MLP neurons of a small language model. Each row is named by its layer, matrix (down: output weights) and neuron, and shows model dimensions 160-255. Each number is 500 + 50 x the weight over its row's rms, rounded and kept within 0 to 999. Numbers have three digits each.
A block is one neuron, or neurons of one layer that tend to fire together. After each block is what it responds to, as a language model described it from the Wikipedia text at the highest values.

L4.down876:437514483480500457453572446455596565498442482491513521550489467468543527531504512493546462533537524497525425484504508516455477471500434582445441464445438480499457512418489503448531554543516467540477520537605475535530466443465486514464549500479583508450534562446605470459570555521482469541
Responds to: Parenthesis or mid-word piece

L9.down86:438448509502546498479525523442428527492488493504532512510486493506516568573391395596551497427532422482517468596480528468458446535554543487489507471460521598473594535506467564446503541531529544586517487532476597490542520449548432469404475472573339422515335493552465548481577508406497483510
L9.down276:481485497537544486503559534515476527453511587523534424514459435503463501432560550471449499548525493558466457526426519427396514570513407483553508496467510425441439587551521430491485468503515515463465484435479563462537453481587446522492464544487518442482532486500478537583510464607495547434
L9.down492:469551423521494553494513531505547571500476499539393562469495511458588592481542452475514461539410507441483539438472501453412494538547533394482507514497466525413523415517423587542431494396548462488480532539488406440499530501616447522552474491565621490505463484464507479607433539491424549529
L9.down520:549381464472488457494475544554513553496487517481449459624433504511474473537518533400507505497448504421433527566437532468452411479473502509479577488518521527553504471489515569536545525522531500461539460436547524448529421517510485497575602518568501528464495474469440427480491538532420526524
L9.down543:527554444487513529460477524428569458470477490537438544558632525492500535537542586573520543426560491503567540497457504445632490443445493579466493397544537459519530461405511545501459480472518514558508499451520545519540503520425491544506591502564427570571456514424533507434487421499505518471
L9.down685:592500564476478470501525521524501491505525551461548473510505540446511548434543599511493433467435531476439460513583518432484482481623537628472554543494546459452518551449382532551523498496514615452565515607456488484433512504570533453621469555498457490577531535528531535499541583536513491544
L9.down793:474525442497553447520484491569464508468552519441612384517484499476466468463568517565539528583493552544494466548416492554534476480547516564508478550370576563498599509523616502531492405458549508522560428502475438464493420476518495616473543515480536511460503535471512412601539450575460581537
L9.down830:573463524657479564496573529509456489497441463497502455524398489505471467470558491565420529460562517513508447511489544487534443557511603593548516505435466439514443474437420538436520539437531469461525520626509471489467486481443587516477553461459458569453598525498376491468578493536464491505
Responds to: Line breaks between rows

L4.down424:492432407534411544469448532550613501578508518479433480486581573517487557445519608508479541427536526524468453478429437474537505474450527534495534531469552465426520437495467470437454509514476516601473512417518507511589400429604490521538536521388497456516517484532450577472538475513539514449
Responds to: Mid-word consonant fragments

L10.down197:500452488463535487491560512540514531425508475436456492476511592442461483467467516494555470554478527492531501539493521522584504569513508584509484428431479445492530469582548588543496494446434534411481459520600441511550535454555484463471521469503515557507561554512513572524526515478459555410
L10.down306:533580409476452456521591483575552496570465426511471442503490446411462436493519500549512505471442376426514528491464433463475425532475490481477612485500648420448422532624460415493467506554489500529524524573548501572490398502462529501475428503478601524523549544481468509518447435492566480532
L10.down504:538519499560398490408470399473526496507414472519526448479450520589468469555565436547496553419445549492446579576512519394446371579455495548546537477484549497450447550461465541475530526436529517454540393475440449484554488518452474441587507517502620571552484489517543499516487472501402453519
L10.down681:464424500536449464510512530441557485534571467516573413405527531543533509449561445406476446567505496487476535553457481488479552481547515519581402446442494462450562509543431461431494547526442483486517515408593532412420491489582509547586530471443583432496532537486555480477556551402509502490
L10.down753:417427437472452523460505484518500505537455462506479368524539447422589526494455495432526445535500572509394497546478454498563482544494514647418470453500388459526493509476538465494505404543490418608570547504441551526463424529544451454538530527519602530421419445521498534495483600431477511429
L10.down786:565475530457511519472536510458440592412479555514439542484419459434468576521539597468487454424607540513553492526508428530417483550481431592524464496495504423502527588492531508527459628511496492472500484570573492600548495472393480436443498500511515383502514609525478446515461439554444486491
L10.down867:509538483491515369472482439527561544487491460513523522543479485505498479493550498555513423457453565506500538467499462501474505505553457557438505448419533491482507443434467464477544554473497392575422453565417520588480568506454522470532506424493342575610539513480578514429580543530498440549
L10.down901:511502354460490597595523472466465497451475479464561519545522548558483479514444463636451463548498504488512498459611544499496537513469484549441478499464568504537431547428506555528509497430536575502432530505438483549498446470486524521323518501380564490486492422477526470544449483481537470510
Responds to: Leading digit of numbers

L4.down326:451550483469536600411559530485467514533440448527506489598462503379487560549593468484490425454478562468579548526449420555575564469473508573433434551518523509514480574540377462536509386487396515533482504535532593505516506378503531525491470452479568578508491525519491436510413441512573471532
Responds to: Start of multi-token items

L9.down58:431498452351486511472552557412391525520624443526555477549492499505529518512557461477586532549419536461619507522555468469567504550426502568442470490499561468486449576468449495546498540550589481492438456524471500484468496434457574446599472435481586507394464549529427523443558515473492545517
L9.down70:466461469497517556521415516477462534442500466433502500547519581486398507476515518413518491536537558580509515476530593495545529484570467478484570523482484520502534553447572438488419454498419391526506512558523581528486515530518505565471475491485363507455407553463491502493505482557423538423
L9.down102:550432496448381577524425511543511475536401498478437534473538534465542533471541475517439494492516504454511465522390507491545550502492455496587466518449584519633498528474510571561430490483516570511559413486539540502543484526495494486468487519597510490569461430556577437476452536511467509510
L9.down109:491546539473375474474519495408516552496620542440452436498558519453425484453450441475588478455481447502513511508491490512595561523519369492579553442512473525558526426512584500485520526442501579524459481527448437555443533529535477545401515477524597596562464544495570490445400451539510485540
L9.down222:497503482402529468474616490433512479441612542465466545537485534404524476411460488508475484422470538595551459433480532497589460593513619488569486496466417458528516604421563495419464518528521531455464377490553458484391418471553552422476480487461519470393540496516499523524544556520548475497
L9.down274:488408518444561445518538517542537523493524515429394500440475442503478591465408483587509591454452522409437378446437501526454545544476441516534413606455581484462482473501535498515518475495578520503587407478511508469526464511556574499556532551492540461547448503485619475579470429447530552476
L9.down403:509536541440472552491532574476444478553535556511438527555506461548504468525515460434538562557492481441439466568459528537505475521427529548478507553493447514524526492478486432459461563463478500487473456514593451465485465532513574568485591512529497444511470556490574490531454480619587465438
L9.down763:521469492482488471502454539548602425466417401368513567573354438557536522493453599491525443506456499447510486475431538502465466478570575560508520594472485552468475596488476472491416447487509505482470428451434527468441505471463559413427511540504413587479479443472441505437524428464527461530
Responds to: Mid-word split "s"

L9.down45:450478473465434531397428480599528376579489588532462573510495475517473560551522557474463450438439395452463504449483490496482449491542504562395526517559541557552516551535370599473491488460488590507458523461519467448416499511492488551490571451454517457497549461456512471540542505506515468568
L9.down128:397490537484504517536567431506514504482546455481593542544473477477435570501465521561541447511525473495430516574442526496602517458541562579438514510560431506492429461489527543462537552533589527445515483548450427434565441532472528513620467469425695587464518482513501531445409539518380586526
L9.down161:427496429492509516419489463446388477435495438399538485481459472494557456585508522466499503540473424478568515494507519480531503537427390665453507503458524522538423559471516492503445495489429541477531494502515503514596579505426579572485485566457557534553514427494538581502492463523384509509
L9.down181:493570537446498445531550566498562482547493453548491493525495458530520461541417510422461540480589454456499534423454536439531604448457547635538564486568557396492462560477481494581331483581559555435515507550485484441517490545539499471446500515479549468509455382489514555438523556487484477474
L9.down248:422535559519461403528499430382435454533471474480409474580466531539483474493459420522525431569456465520504400477526495481436492525514492676461520496457547533587451540458552501504449493488533479492430404487504545506551557465498605526535576377511567486572515468493482477541492442534429606557
L9.down711:516522489500598441431527494539539529520444537500530495544528591469533441508492480496502506415563461422575538509570474483431478476450533567544463494602435527464507558449475497461582498579459554532405467492497502469498497506537517557453429483513451465582488524575501540504500500529579576459
L9.down772:505439491508461511452521484481461472444549600487464539480425420488443431466473484457549427463574611437417498603578481473551511468477459636464501520497458502503469505513569384572494461485491444585544518436549470487539484571536530539526515506497540502535504487435464582497506420540487478439
L9.down995:519478437503464442408428516449480536416501577527455505539480401506516530451479435435601479471546492464438436492388458496608454484471494661527524600588481470497402553511390467509569473428464515447566495417394528476473433526468580464531568555499615423497475504496428460554533577502498534496
Responds to: Standalone space token

L9.down293:591449495474536464592459584458525555538531391488532535474462419451427554538444565510555468501607476526470478458552595448461489489503493511507549575511538584431554485522486387396516518417583580480530457458546551431564334476504455505573558454567485504485516466424563493540523428500549473490
L9.down448:514567411523425516502570438480467510520480518501539522543545516414523521561483433485538499469540427501520487520548553424487508547422484423487470475450528545524526530479474478485520552536405496559485512482488524587370399478424493575453488499395502511463535449499453563502523565618561472412
L9.down604:612495563570377525504519494523454509376518525534568500483579534451482490466482516473541516488419531487458537545432567485513595506569513480463429528444522502565531581467427501446520492567435512447453495461547513496471444551524582508446592496442504499564532496395459486478470530547452539502
L9.down633:499583422516523527455512451488582534420437469436546463454514551518498572546634482549550435516461467443444570536497510404472492477464488470511550566565531580456458483522506535665455424473485570412513472497467494519508476523465535598537441486431542510473481539466531502489449515471483483473
L9.down640:550499415601439472516486479568464532486400542526477574500504515377431454471532539534514421505467491504454438593487523507513473515466504470506530480505494442421555452559421458487505555539469531458432520661479482484587443532557457470551430532592519599431505552390403518480432498448524481529
L9.down708:449503439489600527433498469478573445452512553547434459473481462447459515541565543532476533507469513447518475531405520555467521469481513417547497549506547394584487542627444511551516438575515487524515497559457536453469508460525443529499469481581452510552532520479341570525527567491460518535
L9.down712:469460570480588482415502450505496504502479506530543503554531529404567459471571426530525559627515516546488514495559374456529491411537484444539443449478496449481506506492526437484465582508453530475423465524474374437530422524542456492613491465572646474523568552514466530463566498472534489532
L9.down1021:507484564491453544477507481439507494462469582546518460461453423406467510489522453490512577575577536481570492519516407519390483513511431632531486519526480449534521477404474608480595464433422517579535503562506544491546460429544457522449466502502479638529546547494443466455430460461511485509
Responds to: Leading number tokens

L10.down100:405444441525495458550509478565518549456466540512466517546519496457590478585553533412526487440533500429504556498508664540493492542576532518502481502507412474417507538501529543447406445585552474448524513570519569593457520478449577486455535501561442481455530555493468465452460532574547506500
L10.down417:504531514537561559446609538470499443638418588454577455504523443465543520412561532537359614374508523526518472589548501468487482527508543533484584508570549500538499551456538505474528557521496487510437491486491556517418539518528536522442469432458431490570476537470493443508464514578534542526
L10.down759:593534448338468489564478443461491550504494474534533531508454480548498518488491632398524482535522430478423498473454437501573456485549547617462492502518531562495519591387377552454523506477522356537533418537496439517535479576483447522431516547439520550505478456464596512572587473516410529501
L10.down843:504491541556495390528575571537476532548525449446556457422478500449569456555563522459449552532502541437425497471413523514510546513458467574521474538482609509478462572441511426501580509509485518483520501449495566563449486474477464554501551560481407548469498481487476571434503572468452587581
L10.down873:512533515516502517513557443467500492456520471467622400481532451479536436369564399516541508508526501506432488483474526522479490433487515458573403534465490476485545527432441485466484484583486507453455547472567478575396458485561551375597503542557400571391545521490553448494506537429586555682
L10.down910:482506339499438544475492490491479506460451540486461498538411485482573535513451468626484413512489443476561583477475564383568408526591438645430549553549485560492502497585477484545454535469536460455583482513406451468516439519437485509499537550554522493411471449502515535462540522522571568505
L10.down978:458524528463578505524412550464461514482561554508468543504558504562448470519488482522507485499507511541475491457520431423466601494432494552486450526483468558444491502543559574548476518536358493536451574422435475494530541432536549505454447455499565464507512387560478491550316480491477522507
L10.down1022:558451508451472535499461488478456455517517569496465485524470562491509559513457392465528551478571505418450437505425488516495562473476565466544502499451462545452517517521497464442465449522556505440470548487510512425472464528678522507437484500540550585499462554513512571500494558494480498484
Responds to: Row-ending line breaks

L9.down3:495433567408529404504445528541438544498461558469560524503516502417490481510472534484509462601513416500488537493449487540484573487589446529589472558516435537419588515625578506509509525539476493449509557484504579498557526569481449472444538525553526630506584436526436453450528553459553440504
L9.down31:379396510497505476497491561583549513449494531439507499485480549488589537438441532472524516410483518470440590490548538451498430496438554483462445526473482449473534525508455504547503608511478413511522542595516445562507522564524494531602484533589496558551445486500440570414447412570488506505
L9.down110:525458437536492519502613501535632466465519508481551480494477472530460509495426514452417486510548510555489447446545502531532413501493531488483502477495472543465485572551507451492520434484533543503438543462529545495483520474480555561495453523503554482495428463488472554492527443490443431536
L9.down194:443462562563523458569545466530547479515558488478475491545512552516505453439532500464556424476540427483432564577428527456514511586420608547468480447557508534522505498524493541433494545472551422418605469609496512559447498458538426616554511438455461496484449490468455550513426572559476486515
L9.down511:453490550541484467486524433541531528454546593396536490523536391471474526487592542574478433539530578396527578560499532476560506511524527452478523513442519497464497558514421502517419520421489422468487462543450498442508454437533534496655470599526405483477354584498571538462575490514550492526
L9.down624:580546463471484475519488482529523467568491390566453503526486523576501446509519557479487524407499437534498392480540497495493413446529509398532538566437492446615522503466471474547555501508569448495513449465512486488511486498471499546471501411550528579569576534562465412491495467614463565555
L9.down872:551476519455512424482448586575509539545576432365485550528537521557420534476503511530422438499527558414427513482536474509526476565501491458573518505465484472505420491489520515538440565430623506434395544566470449429505530498473510509509558483553524556481446469461537383459416412556513386483
L9.down987:549409465502527545414502470515449437543496539531557513504496489545618499513391497465512520445528497464481481589457552470532469440511481489480450406538488453541496550489519540495502434512563553569520381489368551457426463538460578435476485483559470496567483433364492498558466466471529487521
Responds to: Mid-word fragments in known names

L9.down11:504525524500586514552559541506428519540455476446467616567470508541481511490491518432496461524476444495598535549498445540404526500505472499448409548424491430513462478496549474526540446479529524576444432512513553512517491528504514609453478525478519490451521495526506510555498516547479542543
L9.down255:496480483516488434476490492454505501483493424498485469487553492492568516563461404518533578489476493610448518525487536538512482424496556506535464418429404572477549457533511419417524516590512506532520505541447435545483521458557555496549515503442535444512439440501647560480501521470463552565
L9.down465:458574536608597438526509533521450491574482467509466533479468564521500520491456515473418471488489518482464533473505384552562506441560445497443441563496429485470445554453481511530507498529435527567562488538480449564430365468471521533529481489490564472436509382427535512451427462541464587488
L9.down732:432483423452474571536508492588522459515500469482488437459435488546545448450493541494481441422479409530420530513434532548518510539515510599427405562555578525568521504528491579499572453472545516531544508573407449503534509472515452562479539570550453460548466540484478475469500405453546522552
L9.down754:540442497511546403530496497593458542554534459444520494392492477436552519529405478456462421440537490484533514540536533543564539508545544470398460506467447501577468447546586578426539482500548602386501485528549569508536558511581565520497504567548400528592481401484470408558476578511485432498
L9.down920:514510471484430452580491602543557538487494498441582497535478568402457430552533456532507521476470516575431587492440541506583538461525494484526495464533406499453506408490432513495550444485525469498532579426512566528438591446434529477509549507457462518491497474501411513473498573474429557572
L9.down964:395534525546444437465473517518525490463443478492570521546531560498520484473523514486571406587529589474479539499460501422495515443529501411510497446569446438473511408492437563524474450473556524578526475554487515451623519468481466461494514429504468527424482557599542545510436482480522501532
L9.down1006:516525490492525518512520442451493561452507462509547561539535481457520457447419490536470431518456459526586426421498515496463438513448529507499504474448486348601495568631465492521624514514472503452416532493478475511538462522529395432364467469461455458416490452490490430458452541478512526548
Responds to: Passive past-participle endings

L10.down3:461471498473448581511477411557514427521421518480422578470441499538531553506490594535517428501604617501448538563548595486529512476419568539486480511484456476548456445469537490406552481490522549558481463509553393502480492444456539498496549471492448560509549576501539555490530434590494429440
L10.down270:583516492586528484479501520556456497544534499554445564541473536516486456480424497466469578571491487561482495564531497488536503485477529529573440424581484450574488419465602547464515491617473487441614412534465501428487503459559522437578481449552565482530550572495524516462587436466556563585
L10.down342:564532530497488487492404468520594545472467525460477459520498530518448519550499504524561540456461514485498510430473423511487491490495472547410445516484460523429450482506584528502498465566582483465457413390483457510601556472485620473558518434561477457475542420527468525477459438508487536474
L10.down413:559513567584473456492531466529562486442512517463522497483480454525550543525453576415493417427438427462462615449503495645480455529532523561440469534461481479462395457452489416466459465515488518496458530508494547494495490403509509504443476470495486580567558468478518541473521484514513571480
L10.down463:525526527473534641462500509436501446569522510463395457547532480489445515412536478486481408565404431500532447496447453398508458505491628449571577528567465446474491566522506571533405504529577528512531549509514530530532477433454589558473575551427407510494505466535451465512464574529651476593
L10.down567:482484512543518592475508483527559482464537518486412537512579486526483432446540476543458480500534573460529520478527534523507492367445430531492543566512501373457469505466435462454549485458412473582409612517509425474411475497508521540519575493500521532594443475395457474537428523522512448432
L10.down905:515546577625529422486473418510530583589517589575475523549440413443567505557500559542490488532496502454503581412456500531477521467455504521584552437499477451469457441480454496471527622461397581460460667545451488468545497402443563563492518498495445523486520553540584482374462436492519491501
L10.down987:518363562462496499411454453444500465510593418487455553444350534425504459484422515448627487559494482578488470531519469500534476522586508439391546562623501586475472581455524364428463549424517496520510536475454586436548496433498516569469540508581446515443508562519547477488455446532492571546
Responds to: Word-initial fragment pieces

L4.down172:566493485476531536549572423599578502572525609507498469548528534477547494538487555563482429470408473492501629552428551488492417511532445473591551438517454565539545481397518443528445484497520560538523557441545476585480507582457512471483490485429514494446495532482512507523548502511464458429
Responds to: Past-tense verb endings

L4.down655:455508473432521535554517435564537558532502471507485453456474542558460523514522463535422574527407491491425539505461541524570562402530563490532581489484447493488426486555541515420538492407472531578468450555466450510535390544463504477469506475555441558452499545595480501481472510510500490479
Responds to: Line breaks and mid-word u

L10.down60:490496499584573522497497545585544500446475441503498524470503516534482539616646433452546519499509504409480521529484449595426504525476503461503487432545619442454481509416488498449422438405492548474528491500411483452512442472544506506477506541358440446473540548521531537534530577472547404503
L10.down94:450544551471415598460493537583541526484447544517466492526500432468513433498503576486447479463489534556481508402573488583549490570566515578545450565431481476501420520539531525389631451545480473403502560451468467600537510523510522428470474482496543489556541528485432510493485538457432401524
L10.down435:443396491491528476473487503418475445472390508517555428500415496583456601492516410583466425505574578438515526549601502520493531476461481532573411497501582486454502430623421525508497508447550512533544514537487538538429490501480488467539547509522571533526475495492477513561549526538546624475
L10.down552:434493461468501433467437482523437492430478493510375554404611441435570526424513486481529408516421466423401497530390630519361596538494525463493557498474459435533469522507572482519511506553469537531548525560506423498545571503361456544493481520494453537444623555441455536424508512515590490419
L10.down570:511523502473501519487519504582561434425431391451443533562581456541450493424533537427584471556475443557487463551530417543583500489586436464498479562478544488460541502490556564480501478446441507463419535513518550593505515559449560497460423456501567566474544576501416522483508530523481540460
L10.down754:552405544527387468464470501487444466474491417491650508428501546477553459489560365490578477525444495520572580467549539540486552473375534465588479550520487548511529526417556525482518554506587510560549493460475467491530492523531527478467508577533480523557519461413537489534587534495525564479
L10.down826:489531467466523567527457487492522527572410511487519471543468452501483623537578418497485405459501533533463524497451414541445420468549566467443449572555501449484500548424437529529487455561515483608449522455537485445608472525455485462626546525416506434545393480482536490457526560461483508483
L10.down998:466511560378524449583483465450419574504553501471532508498529530505459487545443460470458554481583498450486612492398479498422545507505521458504472516520405519463578570502479578535606456513380435492530481454551481528418496430452553453482444557497561491542524574565522513460380579570552537538
Responds to: Mid-word s fragments

L10.down303:469461544527491480406516525458477496426473547490461435494557595537449492459461501476511491484582551381561540473546449585524472589476530631472457455478503479507536534547473509537626478543406532457432436457538474449466572401500571467578429456502567460496434556427555484473511396465601540453
L10.down317:472439423453471485459555495517435501502487486543512420491477579551488541465444608516543445458502616576447399468499484478415557542566510446508443476523444479476602438514465476491562438560565493511436491441552438489457496614507555587527580542460467532465508527445513512495543457469423516509
L10.down576:561522454565518444564583442505504527519460522541624478461434500399542423468540509502532495447451481498551565576500459461504430431464522425584485469445478574491568488520452622493509506586418508507534553587491528445472473509493601522594430526483542499535462559491461482464532491538540535514
L10.down730:571463456501495453533455538485546449477516499567446574458622518519592449429578599520477508486482520497601516421562499479604480499469490502492494476488500513594526448531459550494532600544481482502469511574529545579387447443556478489505534561553586502539425532478531517451510474536545433462
L10.down761:605508473400500417575544448501518456474419531497486369550483501538519531544470610609469442457544521510581584401489446570449490521505447541461572455506553462580461517574529528482481483490516520502485444511447573516530489483552555493476540456475541474432420508365491523556486455511448455461
L10.down776:499533541490489585554505639583374484522537527414458517539461487457415389503444435456451464535482542527530548501391544488553579446495494574506470581475455458424471604506561577489525531439418532540466502577585532492479559427503451469500461484510453561504522504532495585478456495451559509538
L10.down1013:436464541444571515471563432516487535485493472556482438549523452518458519475512400560532512536469452463481504524470592480561521411540557491557494552388548507560538481481455631514449464610519471483538464478516523494470506491541465502487475474540426594537549470530492460615504424504451506481
L10.down1021:488533447500476517481489584465526530446456509450463475546515473539590498451542599551438429512486446496497576518512471497516436527541450555525560454560514463450441564527505561544622471534499519537554523469444512460541447482532509449590532568469536514539561453473569400551484530546574561490
Responds to: Sentence-final periods

L9.down48:500563587469573549537536538565431480554479537457440441469521476549453509508472569522509359623542568505494377499489406537422542522493441414482461446538576522547558525546385494464530530496449475432401450495479499558521551468612493534581501486515614437568529439468543576604426502521498480432
L9.down295:455489564567500524541480469425512497541519567473466477417585590502480516540463558442561503444559489459507429467487520477482456473554454439503524490504500524509455502539504453492530581505577532498547415375490467482447503467497497438499326446520664542520509478440525470480475475475423537448
L9.down379:628550449479524469499519527519526401538470514594401527587472491526523540515437604468440531605486473434506443525456387474455525429518436464491460451479515548544519500523491444574588482517509593443468449437551498494472466516563525526465495543441596504535524459422470514453539548384472562522
L9.down386:477570459515536451597499405497515414467570448451612506558440466495491530426513574511533408569425477494480604448477526377512533595566393482504557440513562456457578442397529644510445562432556400513490532491539450511554540595476456488588511591487441499540465560484505531493389498476435525430
L9.down489:470492510467418569527501570421506430526564471464461471528429561487571481426562605510495549538469350561534583514460453520507505569407448513425484541484493489511597417546477454475547504455478494503470471506566502534521473414515475511545476508461645461471319464450507574494511496437433648483
L9.down565:479538492508413581491486501518462414458536624428630506559545462415492531484545458539475431538506564505481541493520493558496468480526507398537532500469429534510446591498528472572470549512468477456529579433471495497443563572609407529431533557587477490544542456593499477607514583487493589455
L9.down573:438512428521452522521586542511495471441588469486606508564512590491536554428578502555457403504514460479551370558471516453520451517477563586487514489606522501505482481523548480433490526419532477446550525570545460480552585503461577526669573459483388476507533485468498492537478435483549443461
L9.down994:478527442403496513519560528575498497385474530428421480511547517533438566472514567558582396611410541534443507517497476585449396531603504500439455519519541570430525596502478472541641553569489491503489455466438420476446492486484520448509544539566545604473383438466485486523515550490476498528
Responds to: Paragraph-ending sentence boundaries

L10.down37:432543425455426513494485492576478501536479527492466394601457503409440421474528478459476400547477492445425506460540454485493550573555445514486453481444556530450524524460615466534489555345460501536531453448491526548493508402547463540505491561600535515511508572461457474507621496489461440613
L10.down148:544532522381391496475453475568580553512506596577501462503544448455510467474500546508504531505537557435476533520477516519439531454501544544518573497565497487464401552483557452467497562452434510404498518498477556530428570517520525478535514427510611462526491512365531456496479582434441469556
L10.down182:534464537407544596501504576506577486501402488513521585476461537469456500445488484512548470422485471506442523484533536595445500499386485745494509442456564587486538540504521494517483453482467469426506500628466453513487396491524569459479512479543568566469555459475552453437458473491469432551
L10.down192:492494458546421554577520487544500498554440490492588475507520495517481524496510592538499503490517481476502471479449389445449511535602528558500519543524521609567475567475559471510445588508430498490621449382606543469513479445481459455608512455513412552487510467531418482479501437524491521475
L10.down473:481518557492492471344489519489496463478422531487565574447430438553469371496485528541468412492416417520489560450496453621449455458463501555506473481464481422403468513558439425458465511532572440508560521524513494521427518497527557529439525587558573572571475538537431427522457482523515425576
L10.down492:474491462565475535528482525471496531511412580490557570454510548579491557529529470591402543539534469476465433545485536430512527434494483553507538442546490532476393501557531562452504470507504460421545531472495518508508523565453484510634477510581461594435596460553512484521499481490507417536
L10.down778:438529520436438433435447483581484426436521527599538525389535512540514569460592448514435538433496536480489404546491421447543527487454551522472481546504550530453457441463524461494471459498527489507471482505462491569585557559416538453470453542531488575519524497496515476424492593405459437549
L10.down972:438443426467495501440502477464471527491500491577416489519476472456422587465509445557452429546535508456423467510487454532486552495450490581567463440472454621449511466551557401452442504506506555482572484416535534522419562567502407464426478469519348474524509502515587406493500472436496362563
Responds to: Opening parenthesis for glosses

L4.down996:538448503551466542512468496487517540491515573507482476443501584549519592560440443534439473534554502514430468486524516514496461607503530549461461458577499494594482451444535539465460392507456511424598504469441568411455540456450541521497538532535465545558417418551511469549531480531487482540
Responds to: Word-initial short syllables

L4.down1007:433455428455422476409450576609567478507570528398537547509444486463545513470504499536649447463495475425503461483534460449577496552536525490479459510459609463492515499577386524457553548446464569506464472428552516473492561541540485480522445527521573536551488417521514425513560444455558504540
Responds to: Clause boundary after complete clause

L10.down67:502522549503434524467474500467481552399447510429472585496500552485539520512464538471496565552472507443537475520501494499566521562491433454541598469544510435473542581564535517509415471492508445401515580483454429516501482449511486481522528444426707536481515453488567538541517407408365511580
L10.down85:479409556575509452466481470576627460507521482433527440591518550419596403503541517445554555548435493456599508508482449499525463474551494509543536520464506515556548490498542385505440538617523461613548503511457515518404511523483505514458483569574466427500584491472416504508434487476506597473
L10.down428:543443516492467538411489403515459623414470475450536496605427489504510487532573458508489501437509482503530616546549507551432499496544529321472392442453541528505535494513457559463422557510525474501547487527550502506548454579530466413508518439564559568486479483527551474563424413485480538427
L10.down650:626522560482515455498545453505501502534540503507490533545586527440479533534351412489520545364495415502597441600466496476502437489531522416555483409469546403490488495452464514606531524569562437496504470496481510564503491593422425457547506408537535524524508495530517459565453495534484501585
L10.down701:504542509519489512532551501387542557441486626458528454440455465508520479460531476523463450461508523451522497471460485543512493547548501393511365481579382436443521503509514538495465502511536452413385529424477536530493502479449468494463490514462690483511449474523480600488496457520607584481
L10.down801:469506535491577596515544527609507523414494410452505442598520428487474527504540516553505465488537597455498507488537528569480551476530591489544509468580408469500515565481430574609461528492475585446488474468553509469430523492423508428539446530503564498501516410448461501504522532456566467565
L10.down916:531500451520537441416474481523571499570399543391468492484478478487548517491521462557508504525484551517504534541486534491414451487434530476438455488544593527483395511445540588512557472547479502420512569515474565487469368494508598560445501490484585577438569493502450483499497544516517404495
L10.down944:434497628554579530500393576465599485478514512418476516493442552491492546523531545548553555505492409475522505422514495569433509455483419478485471533442462403509555501555431560513442513454486434487435554562568496472441545526521522508546512461540403496453439472481443494513409510484512506442
Responds to: Connective after noun phrase